python train.py --n_head=4 --d_mlp=1024 --bias="all" --init="uniform" --init_std_down=0.0 --lr_head=0.00728 --schedule="wsd" --decay_fraction=0.763 --batch_tokens=32768
MLP neurons of a small language model. Each row is named by its layer, matrix (up: input weights) and neuron, and shows model dimensions 112-239. Each number is 128 + 24 x the weight over its row's rms, rounded and kept within 0 to 255.
After each neuron's rows, "fires in" lists the words (lower case) most often at its 100 highest values on Wikipedia text that the model never trained on.

L5.up892 [130  57 169 113 132 125 124 179 133 114 118 137 143 159 150 166 153 108 182 108 129 149 127 138 121 143 148 141 122 149 110  88 114  81 109 164 138 130 118 127 108 144 160 156 148 109 104 124 134 135 102  82 124 158 140 169 144  76 159 151 125 111 133 156 100 111 100  97 117 134 134 114 113 143 137 112 135 145 110  55 156 126 155 104 108 168 138 130 159 133 101 120 135 109 128 141 145 136 143 161 106 134 127 110  96 132 137 142 133 110 142 171 133 170 160  84 135 140 167  94 131 134 108 116 116 127 153 133]
fires in: "to", "part", "not", "louis"

L10.up286 [103 147 158 119  95 154 150 137 128 124 110  73 146  94 106 139 162 157 133 125 140 144 121 137 147 153 106 126 141 123 102 141 102 149 138 186 126 110 110 201 112 149 115 133 138 174 147 106  93  97 113 172 153 109 151 109 114 152  99 112 121 102 110 111 114 110 118  96  85 130 110 157 147 127 125 111 101 138 105 123 123 147 130 137 126 101 101 128 130 170 169 179 125 136 118 126 165 108 148 168 144 107 153  88 133 147 114  92 151 112 141 141 156 121 120 135 134 123  82 116 131 106 113 115 120  85 129 146]
fires in: "at", "to", "about"

L6.up246 [179 144 116 109 147  93 121  93 122 159 137 151 140 122 104 138 161 118 141 125 128 166  97 149 128 142 122 112 113  90  89 177 109 135 159 117 143 141 102  97 118 150 145 102 150 187 142 153  68 123 124  96 118 123 111 130 117 114 115 160 167 148 142 152 123  75  92 150 101 178 127 112 153 107 119 103 156 107 134 133 144 150 159 132 119 122 107 147 143 106  94 129 135 121 140 129 108 165  84 127 132 170 131 151 157  86 127 103  70 101 125 144  72 107 151 117 109 124 106 150 121 116 123 141 124 121 118 139]
fires in: "his", "her", "their", "s"

L5.up609 [133 128 189 121 112 169 118  91 129 114 121 115  90 131 167 100 160  95 127 140 134 165 192 117 149 116 123 103 104 129 138 132 139 110 100 130  88  94 148 131 107 160 123 136 139 144 156 134 123 135 111 134 135 161 161 179 165 109 123 110 157 149 104 141  99  68 110 165 157 114 167 118 112 133 129  81 133 144  91 113 153 174 156 135 170 155 133 106 122  65 136  97 144 128  83 129 135 155 122 159 123 126  97 151  83 135 130 115 161 130  99 160 138  86 154 128 128 192 145 102 130 109 125 110 106 136 126 172]
fires in: "to", "as"

L3.up830 [135 132 149 135  91 174 122 125 100 136 121 124 142 112 119 119 153 143 111 116 125 121 126 143 125 130 128 155 108 116 148  98 127 142 137 152 124 111 150 107 116  94 165 125 157 141 124  79 105 167 151 126 147 187 111 124 104 138 151 110 134 137 101 140 163 116 117 120 152 115 125 135 120 168 131 103 130 126 110 126 134 137 154 145 125 150 125 137 126 119 128 133 132  95 118 183 166 107 118  97 103 181  86 158 129 113 135 121 121 102  93 161 135 120 106 128 173 104 103 133 137 118 116  90 177 161 118 143]
fires in: "who", "which", "that"

L3.up158 [167 169 173 100  86 136 117 154  64 136 138 152 112 131 131 113 138 122 136  86 135 153 183 134 110 149 132 134 130 159 142 140 138 132 101 140  86 143 124 134 113 158 137 106 113 104 134 118 116 150  93 168 160 101  83 120 154 115 133 152 135 142 167 129 153 124 133 115 138 127 143 109 131 121 140 139 167  90 129 110 122 123 129 128 103  95 104 117 179 112 115 149 124  86 120 121 108  64 128 138 121 146 140 131 130 121 100 154 103 134 148 124  80 115 120 127  81 130 117 135 118 111 140  83 169 128 152 147]
fires in: "by", "with", "between", "using"

L5.up156 [158 133 150 123  98 128  94 151 141 168 125 144 162  91 160 133 113 139 156 140 105 130 162 151 118 167 116 144 123 123  74 112 111 146 130 129  89 130 121 128 173  78 126 142 144  86 116 140 106 106 140 104 132 169 120 116 109 114 144  96 116 116 123 144 120  84 100 123  95 128 101 143 131 167 142  74 160 134 127 119  84 100 118 157 164 132 122 102 104  96 136 120 166  97 114 128 115  92 148 110 131 141 168 128 157 128 112 133 114 100 105 195 103 126 121 133 119 126 105 131  81 156 103 157 127 122  91 109]
fires in: "which", "that", "few", "i", "other", "there"

L2.up581 [140 123  98 100 137  97 120  97 136  79 123 119 145 125 115 117 104 148 106 148 109 123 129 120 117 113 157  79 123 122  92 133 114 106 140 155 126 107 109 166 119 164 112 121 101  65 134 113 144 113 178 139 136 116  91 177 141 116 127 172  85 134 139 154 142 131 129 115 145 121 121 162 115 170 149 119 157 116  96 105 116 120 155 118 127 135 134 117 125 137 141 146 101 115 167 145 148  78 127 134 115 151 114 139 152 179 173 188 126 109 182 120 151 166 114 117 129 140 149 107 103 113 154 141 113 100 134 152]
fires in: "by", "from", "since"

L3.up549 [139 132 122 136 131 109 150 140  76 103 141 134 116 142 107 186 133 124 185 141 122 188 133 110 104 131 158 125 166  92 133 166 123 147 100 117 114 167 109 108 106 150 124 144 155 116 118 111  75 132 104 132 134 135 121 164 123  87 130 111 143  86 104 143 179 126 152 132 102 120 170 116 142 119 101 151 117  99 120 134 112  99 152 153 130 116 128 105 164 115 106 120  89 135 116 132 124 138 146 128 120 150 107  94 107 156 115 121 101 116 163 110 143 137 143 104 109 135 115 131 111 123 115 135 126  93 128 172]
fires in: "the", "national", "s", "their", "liga", "against"

L3.up281 [145 148 136 148 134 133 116 103 143 163 159 134 110 139 180 123 147 160  78 116 138 120  73 155 130 105 107 116 109 142 121 173 132 114 100 106 143 148 110 154  93 101 127 121 138 112 143 145 119 118 112 126 113 139 114 135 107  61 132 133 173 128 150 118 113 114  96  80  99 146  94 131 147  95 147 115 182 139 113 120 114  94 101 150 109  91 129 104 196 158 136 155  81 137 189 128 142  93 122 119 128 139  90 170 123 126 134 167 123 137 119 131 116 151 144 117 185 132 115 127 104  97 104 112 141 106 143 161]
fires in: "not", "even", "still", "longer"

L2.up633 [120 191  98 127 118 161 103 138 111 161 100  95 111 125 127 158 125 101 122 156 117 157 106 121 131 159 145 132 107 146 121 121 150 145 153 178 154 128 119 123 158 100 104 137 135 150 104 157  84 128 157 139 164 128 119 172  94 131 105  80 101 146 108 130 105  78  68 111 144 127 120 118 103 116 158 114 161 126 106 101 121 112 129 122 148 154 125 130 119 114 142 181 111 126 129 123 173 118 143 111 102 138 133 125 145 152 125 181  83 122  79 196 135 154 148 130 114 101 141 108 134  91 114 100 106 140 151 161]
fires in: "more", "which", "it", "less", "who"

L6.up475 [107 113 135 149  82 137 113 131 122 162 130 139 122 116 124 151 137 108 155 104 116 156 111 163 142 118 160 105 102 107  71 106 127 162 128 190  88 128 134 143 165  88 120 122 125 124 132 131 127 137 109 113 155 114 136 176 117 172 134 108 129 131 122 150 163 139 135 125 100 138 104 177  89 122  88 115  97 141 119 163 134 121 107 130 143 186 110 123 139 120 136 127 139  92 114  92 163  91 153  85 109 166 117 114 133 134 144 150  93 106 108 153  56 117  96 110 150  79 129 139 104 129 104 121 151 143  72 136]
fires in: "which", "who", "that", "what", "he", "whom"

L3.up627 [129 145 122  91 119 122 118 146 130 143  99 151  96 107 125 100 123 154 105 106 117 157 124 161 101 137 149  84 134 164 142 146 142 134 133 105 119 120 112 177 124 128 156 117 151 131 128  68 130 142 134 168 119 109 116 151  99 124 101 159 123 173 147 158 120 142 119 143 150 156 138 117  80 134 147 104 156 104 118 130 109 151 128 130 143 115 100 112 196 103  96 153 120 150 130 168 194 152 122 146  87 160 119 134 125 141 151 116 105 160 146 111  98 139 107 155 127 146 143  92 133 120 144 117 135 133 125 139]
fires in: "by"

L5.up188 [126 139 132 145 144 123  96 124 116 150 150 112 128 120  81 108 128 136 170 108 121 126 138 154 111  94 126 157 123 155 112 145 155 156 112  77 140 109 147 135 137 156 141 138  77  79 123 157 149 164 162 104 160  84 148 110 150 127 174 168 103 141 149 144 132 110 163 114 131 106 101 164 124  75 162 128 130 105 160 129 111 109 100 111 132 119 137 109 135 129 107  85 136 108 128 132 151 151 155 135 135 163 107 144 111  78  82 154 104 128 100 122 127 115  88 111 124 172 122 115  79 113 144 121 113 128 119 162]
fires in: "of", "by", "at", "for", "during", "in"

L6.up852 [174 109 132 122 114 125  90 119 122 134 111 153  86 113 169 129 115 111 160 120 125 181 113 157 111 131 133 111  88 134  75 116 131 142  82 171 144  95 174 145 112 147 132 113 174 127 145 167 123 158 145 171  93 105 146 164  95 154 120 126 161 149  74 113 140 150  98  92 103 145  82 137 176 125 156  86 159 113 125  88 105 123 126 146 162 149 152 109 100 127 156  98 133 123 113 115 119  96 150 123 120 132 139 154  83 172 128 122  81 150 108 161 114 103  87 127 126 120 153 124 113  97  96 128 171 124  90 151]
fires in: "which", "who", "they", "will", "that"

L6.up164 [129 140 150 117 153 136 143 142 108 136 136  99 101 157 139 129 133 118  96  95 163 146 166 171 126 144 143 140 108 109 100  96 143 121 138 117 117 120 165 151  76 133 145  72 150 119 172  82 131 107 119 122 171 149 111 118 123 181 144  85  97 121  97 145 152  84 100 130 113 162 124 137 115 155 119 157 131 113 129 132 102 132 104 132 150 123  70 138 139 141 177  75 155 101 126 152 118 124 137 168 117 112 113 104 123 131 142  92  92 127 167 156 138 102 116 106 131 130 102 147 118 101 108 158 139 128 125 136]
fires in: "for", "to", "as"

L5.up791 [123  73 133 111 151 105  98 169 121  95 113 149 110 117 136 171 107 141 160  88  94  94 107 160 115 178 144 156  77 142 117 105 164 122 128 120 140 114 108 156 126 144 139 165 136 137  73 125 154 133 125 143 118 147 114 120  98 139 152 136 147 107 112 168 142 130 109 137 126 140 148 126 121 129  99  99 169 107 119 112 150  62 156 129 129  99  93 124 119 112 123 128 141 124 107 148 110 114 142 103 119 119  83 118 122 144 137 135  97 110  97 166  96  92 144 137 160 113 155 142 130 121 141 170 120 151 107 109]
fires in: "he", "they"

L6.up313 [117  95 155 104 143 143 112 185 125 109 132 115 124 135 169 120  97 143 108 127 138 164 120 109 160 154 144 127 118  94 118  95 124 124 118 167 113  92 169 156  96 125 139 153 107 156 122  77 136 105 113 146 135 163 165 162 106 138 105 134 119  90 124 180 133 116 138 105 144 152 137 122 104 127 147 112 141 100 124 167 120 153 174 131  96 122 141 135 133 111  92 139 150 116  97 161 139 135 150 126 134 128 137 167 168 124 126 135 117 122 128 102 168 137 127 128 116 153 134 143 123 121 140 100 150  99 116 119]
fires in: "a", "and", "by", "of", "to"

L5.up380 [138 129 102 139 129 111  79 137  95 128 106  92 109 133 150  97 115 134 141  71 106 119 138 134 126 139 103 114 145 120  77  79 138 132 112 157 184 139 126 125 162 137 166 144 126 112 128 107 109 121 128 136 141 138 151 176 145 144 185 184 157 120 127 148 123 105 136  97 132 108 103 194 112 142 133 127 166 151 151 136 124 113 142 148 139  83 134 118  92 123 111  96  93  93  96 137 123 111  98 121 153 119  97 198 137 157 100 151 100 167 163 136  91 136 114  95 138 169 123  97 118 115 106 159 115 134  57 149]
fires in: "new", "of", "place", "on", "in"

L6.up523 [100  92 201 105 140 119 101  97 109 155 103 127 163 114 141 127 115 159 153 144 123  83 157 144 128 122 144 167 158  95 105 144 175 118 135 152 148  86 132 155 119  87 141 114 133 144 121 135 122 154 126 123 114 141 161 132 150 212 157 118 134 145 101 114 164  95  97  79  76  88 133 159 144 160 108 120 157 110  88 143 148 151  90 116 155 134  78 118 138 129 135 167 136 142 124  96 154 127 187  97 104 137 148  97 151 111 108 131 134 109 142 119  84 107 110 142 141  80 102 138 134  83 125 141 117 113 105 127]
fires in: "that", "which", "where", "what"

L4.up211 [126  94 152 102 111 132 151 143 150 156 113 160 158 134 160 144 151 156 129 131 123 108 117 165 123 132 131 161 150 131 113 124 173 123 126 106 145 135 128 140 112 106 131 166 127  92 145 127 193 135 169 105 125 154 109 162  95 179 120 141 173 136 122  94 178 127  85 148 134 106 112 100 113 123 119 116 156 135 156  98 106 116 160 128 124 139  71  91 157 130 163  60 155 105 126  96 138 103 174 147 101 103 109  84 112 122  94 126 146 162 129 155 170 105 122 112 125  93 128 136 168 101 131 119 137 112  84 125]
fires in: "he", "she"

L3.up502 [130 144 107 134 117 148 155 125 119 122  93 108 162 154 133 169 102 161 144 140 135 120 158 103 106 122 143 182 113 148 129 127 131 136 126 128 144 100 126 123 142 125 132 183 134 104 102 105 181  98 145 124 111 131 104  96 140 145 120 151 176 120 111 107 142  82 123 122 143 129 118  61 101  93 104 153 136 125 164 121  99 170 160 124 138  95  67 134 153 125 133 107 140  86 140 151  95 133 146 151 151 153 128 108 119 113  70 123 142 154 129 158 128 117 182 132 154  95 142  81 191 137 124 120 133 143 100 121]
fires in: "had", "have", "he", "having", "has", "career"